{"d_model": 160, "head_dim": 32, "norm_eps": 1e-05, "positions": "learned", "attn_scale": 0.177, "bias": "all", "parallel_block": false, "init_std_o": 0.0228, "init_std_up": 0.0228, "optimizer": "adamw", "lr_mult_up": 0.812, "beta2": 0.99, "seq_len": 256, "train_tokens": 291200000, "dataset": "wikipedia_en"}
MLP neurons of a small language model. Each row is named by its layer, matrix (up: input weights) and neuron, and shows model dimensions 0-127. Each number is 500 + 40 x the weight over its row's rms, rounded and kept within 0 to 999. Numbers have three digits each.
After each neuron's rows, "fires after" lists the tokens most often just before its 100 highest values on Wikipedia text that the model never trained on. A number after a token or word is its count.

L3.up385:424490517485479505483517520491516499493543458519463537511509538508528474471538572554489474526476465508570538502384504532519525389506509472499496503503499458438500502497484529486539472573418526528576495518424483510524462507530469546507514508474447393506554546516490507518494594519444470448559572517480530486501515389510487480464462459458499502523488487535466539462510519514504456392476
fires after: "\n" 92, "\n\n" 5

L6.up352:497534534527418535585462455506549486435494565549472494498512542479518522491530533515427502510582463494463505543435516439488570549483466492544521487494484523526502500525537511480531435517420523440479531467377536431503529513502490450477523551510536520474509529504484492488426469499496521488549500472452441484462540502411517487654478512553404512526520522500508464505495490501464491479464
fires after: " |" 21, " a" 19, "|" 16, "er" 4

L6.up118:469525522575497530583510543505490535496501523550486551466436571477541414574453491541471477515482599528512524463461503520510496461424509521511454547491537466512401477462584519443487484514559501502527455531478519499569483502495486543455494493471522524449471509443526499446414458511503492520505516522518463516502484484475472477461462491552518490493538504524523488528548484488431488485460
fires after: "-" 18, " (" 11, " \"" 10, "=" 9, " Mc" 7

L6.up481:427576474503500540470439525474422470500480592580479482564513522453541572540499516576562512502419486496518526496521529517431525518490460503508509474426502505503551526521543529543498433476512489486464504539446548500536437527507504461468505588443536468517472478525588530446554495475543508508564506514464479504520477483530480458494494511511463484538401469522511541518500469451485542459511
fires after: " to" 59, " disc" 4

L6.up444:520521512505502501513498479508546540481452467504485547485415545487490491471517408574449469539512513585597473583518512466520529502497498443455484571519482492424501456434466593555479506556503503477499530523459542471469427493541389503499535499430479555539529476450544528504431546521570468493484505508456517446444516412465512472515423491499486491585489512509548475468528461453513515484501
fires after: " |" 37, "|" 33, "\n" 7, "-" 5

L6.up570:467519464614425475508479477489494562518465518575433495484457530476510498500433515520457464508536479508480472541461472512502405432473519470507475500526513504446423437449560482523488455513492535522506508543477508534558537581443484540478506503527455535544541470511518532447567429512521523547557497560537544472459536464544451519476519496536423455539527511518452491516482478484393535479481
fires after: "–" 44, "19" 16, "\n" 4

L6.up588:425507482508430511512514483511573557479528525486522563572516552528512566527475533489474471534427459534539547512492479519491497511525495471507491505478563535477499502461577481419586445524496492497534510561473495474506524545475546491411501588407481551514527441457506546468494530491527436482460494551445516494411531495498494476464541446456506515568453480497494488453479427557507533486556
fires after: " to" 29, " in" 10, "|" 8, " |" 7, " te" 5

L6.up549:467473507473554620514471434503469486398494480528497511547539510409495450526422527504466478511429523567467495463533504478483475517552491573576472497534533514464522429491519458486518478500412534469553603533518528534578408511588455580503508495514442508534549521514523504478513511528396493540580536494487464440462496454498487413532465485530487471525491539487542544448522500527480450499497
fires after: "|" 92, "." 8

L6.up491:473538488508523502544548493512477584564470461523529541575470480508459521527515459512442471432505588493530498511539520482537464507498473548498487441417423477455458497517538484550515471505486513458522453479493534492488439445487516502448577493491543478514462466440517532479468544402557470569464598522484440543589475495486512515505507501494484471513444543472443527496480521519503464474510
fires after: " the" 26, " of" 15, " at" 9, " to" 7, " U" 5, " in" 4

L4.up190:474432461540471465442518533463478521509508526588486543542523543501525522519495510569469550447525466571503507435478531479465544499502474459521492499522491465488532504463414536512586475470629500499441504495490445506466559462478483541492490546461533557437500465479513472430503486414428476507487479524442588508474482495451449498549527498475433445474525532485551444531444500422505548473601
fires after: "'" 43, "{" 21, "." 13, "×" 5

L6.up162:459510562482433500483489504455477565536481572572481582502529521500571467536500514497481476529413497518517528505412462533505523534496538494413451538458452541500521454459465543488440453578516483500538531554451498502572486515495518540552486526498514551530529470536527490477516442484530536509495481498521536455479476500510488452527484484490414396569497474473500426522508418480543461475486
fires after: "=" 50, "\n\n" 8, "″" 6, " acc" 4, "\n" 4, "Personal" 4

L4.up181:475476467487455537529475493520491468485547459566464506577486508506540454514505458532518411472430495537447520571495525589480477459493473483483519521513378447447443454510458493600535472580462545487574472533499496437465510473493482553492545499546506532560437451463459519492454562459443466503538540513495490421451552486469486543603469450409470520507473474484502519536460504546478457493481
fires after: " with" 26, " |" 16, " —" 14, ":" 9, " on" 9, " for" 7

L6.up136:481469505546478495524490469484478439453561573461446493545486562436552444475408471539489475541492541456516559482469567512499465504439523436478437533454486483473500495469603521517546526581571514481568531492506532496500547463508499583431555515527466539480608485550499555487481443494548465519494535550460505468398542481484462447512473492534452469502466461483557500522558480466512501478476
fires after: "." 43, "," 30, "\n" 10, " because" 4

L6.up292:496514502511462573503411429494524522486471497535538494518567487442507518529505478511547483516495485513490473578490491527415514444497394484513513399524439519451501438501484445510524434516505518443544480507453500525586514557490428462554537490517497593474512532524442548486546497511422523593547543503511482412417533474531455517599511508482433536487464501474513484486476500528492509488563
fires after: "|" 90, " a" 4

L6.up435:485522516480444551444506463512489503511518506485519468507492547517599514460514452550421451426418492455463487446514466428484523480507425527503476504493433479410521504452500528503443508554562501465551561487419422473536511508498479548548533520487480549505460477485473567452513519467489518532540572548448493453518516429447539429543504501543417438518491489485569436471537482458520513476500
fires after: "-" 45, "–" 13, " Running" 5, " Time" 5, " Release" 4, "uted" 4

L6.up300:465487507535501482460503493493495455460453542488493466565483491508526444473496529600486537510459528565566493570533507423504499472473435459448518505462471447505430539451416514580568464545547448471503547548502554491510536509512469515564518533422448436530501505427552505378516524551578523539518491438488530479455515502503492469520432494486472537576463446534518498498499502467453570439516
fires after: "\n" 68, " |" 8, "|" 4

L6.up374:509466463497536505460490515503484487511472523516507540508520504540543460561526500502442512531504555511526533524477446494420538518420460486483491504477499515519486547504611488557486453600509480521516515544505579428455477592543498510456545511499507477548557448523512519509452429583477460491472506527378472408446496465475470461470417493547505454514481479513502533442562538590510477522446
fires after: " =" 20, " was" 13, " be" 7, " is" 6, " been" 6, "=" 6

L4.up195:460505567504490488572477464432469471449490476503549456514476558491486485497527511499470487517547520529505545542509532379509429479555504502506487508472471412464478493479487533457565517550508589493470474504533555437417548456501510486490585531575505562521575472551483523488535441498482539583524485575408444515482528503480466493476543423482481477511513498512573489543475485413520541541453
fires after: "=" 53, "." 6, " season" 4

L3.up19:436494501487519539455486497495475448547522411514488508507519529461501451433458475466507529540564535518490510488523500496455490489482452567519444572562461474411450470481553418552549382581564526525434529461504598512561534532556532526542548499531543520533525531434464491420466492524450511476502492527536498523443541481505521482526500412528533493507493500490473574527523490474515454462530
fires after: ";" 37, "′" 17, "." 16, ":" 12, " |" 9

L3.up259:510474523542472459488501530475577487430472586501477488508488520416539528502492444533472479520443547509516517569488492504495535457498427469416462567555555539488515403533492506510491497490512521540465506518512498499499420554471421515501525537493473448511515508494459476470571435497523558484498477481522482529473479413502427444500397463513445481579480537525499442449531540458535477464497
fires after: "|" 30, "." 22, " |" 21, "-" 12, "\n" 4

L3.up364:472525518523442468508526530463478450436495587459477451550495556468550409484444479516484537500503508494554637419518511485477498494517518528498481501506477371482467478488486488479496433459480508514543546548472442548531550585544477511515558490519473565495586509521520537470507390507503514544556550579547495525476523417479432473446515433527452478506498545582539525515501482509461503525485
fires after: "." 41, "=" 17, "\n" 16, "\"" 4

L4.up471:494517496476476567454523528437464593538495512612482486490455471492502550549532523486491450504455437561482498484519513498499467498488440532522516464551483498516509460541474484501496491512499492491447414484512542487526439475528506531510538515493521515531454476511535467446465644555517472512501498459504480548548504476496500542505569507431465427420521553485536495535440501461503496426500
fires after: " −" 28, " +" 16, " P" 8, " $" 7, "-" 4

L4.up261:528549524516449587494426472422555464472485448514493497554534514513525441453437502498526450533445568531526591483468514503470496475476511517452484517521530523455493450434531486577501496520469544487504476480486572531518476481484461554497522537459479525496524488512467609413576529568450495539547521492528563467472476457530471442461507418502459454537474542508490495523557437496501515451503
fires after: " (" 21, " was" 20, "-" 10, "=" 7, "/" 4

L6.up332:462462479513470497522441516472548543479472548455551516482460549512526528478560502538443462548500450487469489430465482538500510460570509537493368491540488447528472477424481502491498406449502508459517546500532496533515540539544501548525503488507505577619527529481505495522493498461467476552545538529474483510455525476452410389482491510456395503473579480520553454562442460486467542472540
fires after: "." 69, "gov" 5

L4.up630:480515499511513550495586525435523548428518451472487525557483562462485432518498467507560446484467531501566574494523506491498518545463491513466466511425526491512415458455438542502518447463434543505505526627430609461454468506514511501457541533516507542557509530484527542455495540486475490518543463492463442519447505465440561486524538454476537546568487568494475511520469543479512454449494
fires after: " on" 46, " On" 18, "On" 17

L3.up172:495480535454495538516512491550486419377479469566513483517515471530493541499481433497501461505446464541504508524614480536514482488463465523505413532521394517500479485520542445582461459494503541453536500524493512542464543475616511613545531509530474480441530466485516518486473489495446455561536492473449529461505503513492398475598470441534498505486483486498499459473473495568503486437560
fires after: " —" 24, " 0" 17, " 1" 14, " 2" 9, " 3" 5, " 4" 4

L4.up306:480546558532432501507544483520483483517549513525481483505572528491521439500479500540521422482468518479455560516440527492489480491501584483538486541476461460476479434469456584483446595539405490528544505501477527511527467433509517574463542476500484470505499530567494533503530393541505479462537487522447432455470500493552491468521433446506449472451552529524553490460503475470475542478453
fires after: " |" 36, " (" 23, "|" 17, "=" 10

L6.up350:539512508488466503421532480448481477470592532469528428563448553492506471500487463548516490548475482566526513506434457479466507510523443498454455460482529503442421467591427620494521440566540532525466497499490558505490482468543544555504551533495490502548474541475436516456535522507503532482524541523484475487492531464489504456506383450498523534563520556495516562450491502519509484417511
fires after: " |" 32, "|" 26, " on" 16, " Candidate" 4

L4.up176:539491536444534494496491524505485552446500540510476558509531558517482471529517502560532441537358514476515439484549483457489519584518434517497503460493523476500531456494526538504566390501415484496503475503549553542474447532502423513489546491489463566529455552438522579503563499489483520559500453490522531482532518506481507424532445452495497446501512511505496486439484503504534584507459
fires after: " to" 27, "." 20, "|" 13, " |" 7, " There" 5, " on" 4

L4.up636:441579528508464541518596488520452511453472450502537440490459527516531512534413560519476520488512516518489540432508511446495446513574492491509482477453481528491422447432548512485495470498452538454554591504438501526490483527504486569510526486461434462467530441433526590473457459535498454549522572607525460462502551463522483413545460463567488513525526521459563429527535454538451469498515
fires after: "," 17, " January" 8, " June" 7, " 18" 6, " November" 6, " In" 6

L6.up336:534489529472495574449504447546537536476494573490464511482502486500507461466493461485493469441458469518489461438537548530470528488467522386534515494480475471467488464526462522486553502587537554436502403524500434485559475551510539544469544473505471586479489500523487510438496538439537536468507582618517615537487523441450481462542500416507408496533523489489545538536451502519460546512476
fires after: " |" 37, "|" 8, ":" 5, "," 5, " a" 4

L6.up315:455577507505438495435531520486494457462409513517438523534565535526573496496451506521455496449504502532478535538461494502438506506496501413442480531506517537444489543407524499462515529563523531476502534542514532505549534558477494586489562460476424424464504443366451542431532485520480517509513502504512568500402574480497481486485470476543490526521459498532542493465532531469497444462425
fires after: "," 29, " was" 19, "W" 7, "E" 5

L4.up583:412534563475466566552549465501523493530480458521476540550494548513504489466406486529412487478460540506506518501442548529455555496476489503506467577512505512546456477451479503500592521509414514482526533550479550505473557489493485556460527531530510473476543437433488510511515501417445501506530542508469526489505547539531400436496498520585462531536484405519512470431471471539466505523514
fires after: "," 74, "3" 4

L3.up422:435463503475485513510579489445518463458554537491523502538530569464457408448456404505534519485455509511456492481458544543502495437522456535506427510436523470550480468485529446583458434581486507529582522451447445511497516517527534522507573470493434489517570484516522507459474532492486529495558528547474427513477575495495436514490427432482423475493451535501529594507512497563507484481531
fires after: "\n" 34, "." 18, "|" 14, " |" 7, "-" 4

L3.up548:470481552508518534540514472481539428479576474547578434467512528497463376474525524513557443485448521482538504474446492563454465482539478516535459552523456442475486499449511531529555500554471489497576461530437480437507453506514505548423510546538482481489595506488482523481481449522481509517489470493433553512497533531471470413533535449528453506481536444435488545481450455506472574521433
fires after: "," 57, "." 6, " However" 4

L4.up458:529510524509455558487552469547525540478499468551470509526426480515534523455540494554464544521486544537428468495487515506482503431480477479498500508507457509487463450453490442517549555509457558376518520536376519490544443442481544535498477504466513497515518523460560443448504520401530476519477502440494474554512523508477521481522506527481456493492591491534531426486460573558553493508500
fires after: " 0" 30, " |" 21, " /" 7, "|" 4, " W" 4, "-" 4

L4.up514:468517517532508537448458529498528456501541518540509554495465511496526558579447507491431513461524498529527483485497559564476504491477444514500468468558474457473443503513462530514483449407483578417543431492512476477480463431489464567536525500482519449528422459467510489442482506494560494510549542439472477496502534461492440539624545538478460504497462490567557422534485542573501522426495
fires after: "-" 78, " -" 8, " (" 4

L3.up619:533512509508451427587505512489495517476454512589475521539464534467517428502422478543508487504464452525524561570584507488472564511505473488457522504503485530436399450461485533561527537515483513500540514506485546517496478480532509502476495540449513565518458543479488547471449540476545488488507520502533511513452540464489554512503521477445457571555487531436572560490500495538558472473474
fires after: " |" 31, "|" 16, "\n" 7, " the" 6, "-" 4, ":" 4

L4.up626:473497503570449483551563469546451494526496523491479470540408549445590478502418503537525513514451553474499505581498477491506486505476496498489471551505415452454396438485520516528468523508482585514555516507430493507479430470494437571463540504497476517484560473480486504497487523531493525511559532530481474492435558459487415526479499445490440469493501436564510490531447465585481513545439
fires after: "\n" 98

L4.up44:418576514549539496532528514478447597532500513519506526490479601492534437480507445524513467488401491483509604503491512543452516532492522494477455564493515508508459501459492517485549546542402489531591505484402501462561477401509487586473524577539512527524502535502488552477474491511479480460426527549524467500516519475495534453517461470516532459546519425477492505483521492455456490524430
fires after: "\n\n" 45, "\n" 36, " (" 17

L4.up414:486545543468555557531530474524441532456523424564503507532486508494552447529483467501565461523432520468547537434563513492508531539515453471457453426514465454470469452522383549545536476555477528472498473569525544486517460491495494511506516502503566537549441478527489559451460535405546505540543514503483479451483566411501545507560540531431425449523505546501492532509473507485502535423502
fires after: " on" 57, "On" 11, " the" 11, " On" 8, "-" 5, " Di" 4

L6.up451:531490497514536498575510492507461507504532473569491508583583521390524497537455483474469429551450516509466534482527460526520423464495527539553475484516432530424502466463441532462556573508489519491492500503483452497507457477491540576477508514415469554505470537456524544425453498473467436511453535583468444535445484507512492455473503495533449524479479542505524570445505492492448490511417
fires after: " the" 24, "-" 17, "|" 9, " |" 5, " \"" 5

L3.up494:445549471532545502455508519471512453546473479549479484556458557507533511539445505472473484508467519526493533509496454473511510536533487434466512558458531457516464479485536441477490549501482477535494481510381515565533517528571433577543535502478458453491582501409471528451429541453526479553523482495502434467545529475449474442535430504567543480429548533491535497456532459463500455469426
fires after: "," 29, " July" 7, " January" 7, " October" 5, " June" 4

L3.up237:391564566476446501520549495542507530521508482490544547624478585442485473528511440519550509540444527501476566481442520539460482472500469504523477503450486482539513499441424484554471535534473544521433504449408498460531498462540506548513525509517473532511537559514427527489515481517549478464539528475466465521510519539483513458367490420542412490534526460453572431480505438511520515507476
fires after: "\n\n" 47, "." 26, "\n" 18

L4.up4:509584518540475527506571453510508496500459509510540495577531513516637397475493418561527485536478528505444560524546519519508444472448536454470489572456471498447489481538478488517550511568510502429536465565405509509546456492512550547512511491469519496557481512489510495476529514459479468495494495502495425442508523485471486484535463480542392455441558504477500472534507472423536496490507
fires after: " (" 29, " /" 24, "°" 10, "″" 7, " " 5, "\n\n" 4

L4.up546:498450497524446532524564523512486470519522502508525514528490591488626476453434503545458485515479541473518529583491499486500502478462471502494487588485507583499462485477511535528545479524485519504600485549531509484466519498516458665504525499481512491535540537500478509493447463535469483439476518539464424465465547436500497451512487433503479510537550491440495541513479476499485394449448
fires after: "\n" 100

L4.up26:513511505498475525479538519468545497525440440551492481451454538484476536488516519508408471503488435482446475494510487522495552537531468538500446466510483470446490464422516525536499516478493516470554547531361459523517507525473403582510512515446466521497472526479531558417417534480507513483551579492477547475489487421498555437548528434587544455473548491508526516437588473465460567484525
fires after: "-" 62, " (" 4, "rib" 4

L3.up526:448400461560520511542540479550507457458522495507416467517524509453567433478432473538520515500413536521495532528511498475470495470526468463518524545414526488443448536468526532504493413534489605508547496460514482491500494509546534575500538484522467517445575460463445482529489498467437459518493454571495470459538593447553447480463522443500468509509451465535507525525442461562517456529529
fires after: "\n" 85, " 2004" 4

L4.up25:512445546514507520557494559547552459421486488516460526502460525467472465490452523529436495522442525559527469497563518514462505450514416517544438538450478499526435520474492509504494439512527548495536546528470548486458509473524539519418594503461485552467506552385495516500517407478482490529544465573487511484429544467490462455631460460555402537526441539502508497486426484529495494499535
fires after: " |" 71, "|" 19, ":" 4

L3.up25:449516584544450474505498482531464528511459546585490464471485498503481471510453499535461495422502495537466506529440439510532508523465510397519542497487509510493462408483494522501507511515461545478496484455380447582483514606461518617550520497472488526431509506497533524444481465491492542567560511502497498493534547517496446434566453477527489497512542498514514503475567400488483547553533
fires after: " /" 25, "3" 8, "2" 5, " (" 5, " m" 5, "4" 4

L4.up86:463463549526496506512450530518521532480530433523472445522519501456496518613498482473514488464522462513521508479536558477465477473509495510559460585498459475456497509510523552553543501511487563503553486541548475397462528424470558539412485514540553498560553473489440521511450540459424462503482485495455536522510593549524447491539531434487477426577456443490521544501483491434502540494477
fires after: "," 29, "S" 8, "I" 7, "V" 6, "H" 6, "Y" 5

L6.up360:503528459524512538525526491547462546409481571560497576539516508514583518574465482549513519465467472506455588527478488512470499542474501426502492455508448508442503477495433440530491465470523528468571433426518474571497489568535462508540518545440529504543459544494540605489448518499559516488468522502475546466501507483464444446530452511518468425540488530485527483481522440514513527456506
fires after: " the" 65, "=" 7

L4.up512:484522439480466495472569558491484439471520548517540526530453527497610496501535468533524506480443443491526475471542503508471510483465440534509463598528488544493457473461539466505493419490561536530550476529498481529500452513511462579510540483543515519573518539439459493490519440483530533489556539551472513523419460440419472463514479444541538533491473453457500477476538487489484531458461
fires after: " |" 43, "|" 22, " –" 10, " :" 8, "." 7

L3.up197:473475558481482520484516506531558498495466464601453540492523511518540488491458535519464528452487535495460510480474478515434499428485450432465483492538433513476512453562446434508443486556493529495545557465447522470558468498556480539499491502516466498482490493460521489493479483465436518499569491499532496517529548470537491416559515504547445442600505514448536482467493483530515507559477
fires after: " |" 40, " 0" 19, " /" 10, " —" 6, " 9" 4, " 8" 4

L3.up207:394514467447501496530545479485483488500516463443480514508554555515541468483518486535477470505472579510468474524410534522427445465587431533513494495489457560461470459450486527498536479547530592432550434516511542469540503450528607587494531455487495464471538547479539532501507574536462480489455475486467497506564574483465538465468492465484483513534534515527503502423462495531450394557493
fires after: "|" 54, " |" 10, "." 7, " were" 5, "," 5, "′" 5

L4.up402:450579508539476515472559409514448474495481545546524502537470508488539540444450452537548455480423470547473493596551459501479462489501484502520471530499529505487484474502530507514462568591496488517502498476478498512569499537554500474511545533442479399576566523499531484494491603548472505474423523478540503482571490507495470487487502470430508451475439446518480496522472522487518389463454
fires after: " D" 15, " C" 15, " 0" 9, " T" 8, " 1" 8, " 2" 8

L6.up166:490547415432498552465485496394455507489453548537474520529556506525506429531523509531522477414527440529536509467450444385430533568521558465494475534566506512490486431510483532494520509500526542433494581529440559475510502517500486518466475604434520488533457481459552519520487437510492521524445513478480502448498489523470492484565557557571489495525502534429488548470512491562518451445452
fires after: " are" 14, " be" 14, " is" 14, " was" 8, " were" 7

L3.up639:390509570479526486550536505481508491508510498490527475479400561500478487501487492529481479512485533474502511495502482468476536507569439561519425477570460482485497426484497417486482499547520618448574472509517523574538468510584527564517510493516424533514558471524457526522494526487484483535543565451511480567518540442470492456527532463492485481521521491499582525506475433559472429440501
fires after: "|" 22, "." 19, "′" 17, "-" 17, "\n" 10

L6.up275:486499561557469594557496458511457528471476435497515541515551487495485488501450556587509493524473547552505492532479481489424476446519511520493478519497507472491450439459492497520493558597442571462531538475452565521500465465548526477503495471454430503491492519434465550464524535527484497483528483486455473461450569437441547498509446454480484566577489460553488457441506515566492567444424
fires after: "|" 71, "-" 28

L3.up264:498522487486490492475477521477461463419516482581496530434571494490441483504459403506474568383516498542506532475463490411502518506527505527506460499508518482481529506534550458577499403557460488473504496511517489488502522531481467498538527470515518500513476381489485546454451524486417472526454441551505538476475530464521436462554561478541464448545461397515524467550507520565521548446555
fires after: "," 23, " (" 14, "–" 9, ";" 4

L4.up382:517560578487453538523521488513475480499486530598468423539526532506542452543469515523509529481497522492503531479567490527481520521512475518539517488485516456472547510529462517505467474418488501492532447480451543440577461470470476470475523494445509490511482424458442526497452514493590501567512517491551468473579459493471393598527513556607511539513462509409523408544492503483542570559550
fires after: " the" 47, "y" 4

L3.up425:460579503500532506531502487493513470481543534486449494458441584528520460495466530535534519510503513499564495501433560497489479463551537522481482481467555443462483419485512551514539459501484554474566455545413471509507490494506483542561499474448461443568566487476512504507507487469514513509557532448512532495524506407446420473430488448464445506488516499525502567520467463554472480415492
fires after: "|" 41, "-" 34, "\n\n" 5, "\n" 4

L4.up110:502540551476415575547511420518438430439494538527499507559496502540492454526435492478560474429449528490458506549503555457463432480574498495488539478457419548449478469498497524478529515510493520400468466484523586510593554543531533549494530533469509487537500512477543539514494585490464565527467503496548492453563498482465469440564473496476535433481487513506535431456502489539528500524526
fires after: " 2" 14, " 1" 13, " 3" 9, " 0" 9, " 4" 8

L4.up413:500469583501509529463528494469527486461538583496511456546494504469539528468469501492510501484528491515424484495552529555505479436499483477463533512476510450483504488520502507532488536575543528483532480540539501541472458446563560538478547494499463515543569484498549484440473490403526482453577574577506468555517519404480477398484531408440495472513439554441498517493492445498539474526445
fires after: " |" 33, "|" 20

L4.up538:493580550528455518483574476449534513516419493503535433478428507458495515466436471503452501483514520489489482508547476491491469524531516484472502452529459505476487465508492484528499514553475524444582512522435503525510507550454505596545512541493530443478482498424534608429446525464487436540568548504521437469536595465416432437596513494540523493525577504523528508534443503475507465511432
fires after: "born" 22, " (" 12, "aged" 10, " June" 6, " November" 5, "," 4

L3.up3:495432447451572506597519490537428494480439486513561470483511524508493506470451498453453571459449471539466488489488424463425502502497516435532466451573499442496503560484487411490557543543498501452564498534419459502574544518527458531403492566552468519473558504464432537517517492517473509561494586543461565480538528517476449504509556479499489478514470463448509506530424483574474509549551
fires after: "," 45, "s" 5, "2" 5

L4.up115:496484576481505536510503536532544498340500494548512501585436490497462480488520440534489526501456509599562432495520480478497492449465444537514492458539539505590539473493557420493462529464471515434506512506489569543499494497606494482499557521536445488533518465454546472496515527494488447560587480462485546557444501475410471494532488518518542486533490545485516494503514590506551514465486
fires after: " |" 29, "|" 19, " ." 6, " No" 4, " Kan" 4

L3.up379:466470573519438469466544498478477511473479516475483520526477536528543455521537491521525438487458512526486558475523504468468454481563503491550484584453464512488495446449472526549620466531483530439481476549465552502485521498530553555511532475468505441559510480503465549455554512551477484504461493452500466512509496492448478410417442482520501478506538520509536485548504500506449411492499
fires after: "\n" 39, "\n\n" 20, "|" 16, " \"" 4

L6.up531:453546478534494502432554475500457468459501500493558508577503545558521429465447488589509500447476546536510561497559462517464451423528500487500486503529426497448469490478463504522446484511440594384470459497434465571535407546537534585548518504470467451516523485463467499457549562563524520500524469501533471471504515494514503456456462503589513430490502506442486491466492509507475481470491
fires after: "  " 66, "|" 32

L6.up472:518446582470491476528544512499520482517544508513534563459534519528505497532470554523459562530459560525426502503473525501505550435523466495524359565492488475495522505451524444468521385571468526483566523518477524507483535494464526513398558457509530546517595518464460523485467495558544422502499547504492424484473497479482498415508471461543462572549464486431537490504466510560534511521533
fires after: "," 33, "." 31, " and" 5, " but" 4

L4.up236:486531471541500518490533512438539503504482476577486434559463559437438428560434494580450568509500539524490489482500545545478468483516472515537470512471489472486532488485514465529556416415554497499493491457509460492467501464503499523522511497498464573496485493435593491485429458383479429578531450507498510522428535516483410497565558538455417511522558481554525516501460500510493589520561
fires after: "." 38, "5" 8, "'" 6, "6" 5, "3" 4, "2" 4

L4.up482:451501552516534502518589461524479512479536509461496555537499531467526455471477443533534482509414542459506566445541538472502455479565477449522469530424509480485433513438554523536473521508473536508601487522496532530487478511521478581523507488433442469506600507476496546485546485491438492540493593510497442473491507429531447448398505428486453475576510487491495431490530464537488432432485
fires after: "|" 36, "In" 24, "From" 6, " In" 4

L6.up124:448501557481506475511525471506479477513503553546410563539549588432539540537488494515493446490429510488489549541448548567424544506475527524471489497548563506493506472531507476475555469582528483442491488532507456465568472518510449530529519510513511524439497465540537555493484485432507497539487560587537471438443485433476474453501497381550451519553419515464527580533474445533437450459459
fires after: "=" 51, " the" 9, "\n" 6, " (" 4, " a" 4

L6.up78:535555504486520555429442471517477474447573501526407405555516559417531453546437507516517497492411509521515546495536565517415468562505438537512432498508490574444471509453553533492490444499532525525516474510508548456474490475448499480489552529527497572555508454535539463474510524560536518567489532486547499494486486514507463526490550475490406475499475462436508477512522469504424503492536
fires after: " the" 30, " The" 19, "The" 9, "=" 4

L6.up236:474501496483565551496473500544479518397531507527493495515474503468505526482521482552468506542504512559498475504482524469434470432576471499482509505547535468483502461521492498457493455526488499443552522510473488460497416514498465456545523492485501487578484507448506490524462554508531495488526501510463487507502502346448529463505541464533509525570520511460590534465447471484473467416535
fires after: "|" 56, "-" 30, " No" 9

L6.up277:490542504495484532477552505557461518374477500544483532535485490479512449516490450536480579490488512547516472540495464528514472543496482524439487489432541511580386493522522513481449481550521482441528449537399575482512501474535437475438584535514500427461482502476510507529516511448587485504562448504486562479474534442392493520546522496508455513476538511522570563537498541473569495496483
fires after: " |" 76, "|" 5

L6.up403:485507496543445477532502473484528543538485550492491514492525529440616554472496520546465416532474553490483510515436570488480500507476469442415473525491495519457420446457514540536478448464480549504575520526502510468513453482508495499566516491411440482497562459461497483489502415526494501510416577531512560471454499460514489423481470559579541515522489518510499539498538440495495527455474
fires after: "\n" 77, "\n\n" 8

L4.up155:507467541510537547527505500531500493433474445514449479561434513563500439552506495504551549538507447582540494480517563412470529522510502503523508535530529429476484412508497468503513422489431605477565499456475475455446530453584467530542534499540465509488513498448427484487525429459530457557537491447414457524471546493398490478485490484525501493575444475496558557462497483501507542479521
fires after: " |" 68, "|" 17

L4.up318:455491478430512500546527503511562523540492519489444490498522606548506433500497483561560433475376488502424527492452559533498504502473509450546490512474500509516483428478428578525471539537506485530603483503479438501507460516551484512473501488505546559505485464430445535493513544499521524490445493541532371492504515468503444442496479498524455498554523508466517524463476472420468508485474
fires after: "." 38, " in" 6, " \"" 5, " on" 5, "\n\n" 5

L4.up217:524478496507538462561476478503492419420478466530479543505535487382522456493519475532439521421477463473525451568543546460496507515575457507494418516567463513493491539489542496548462514562452518473545501533477565529505489451541464511509567563459471438549548476506464531509505514483418441501500480530481493488491523479492441480483517451511506461536517398498548524508514478600458559522427
fires after: "," 62, " and" 5, " He" 5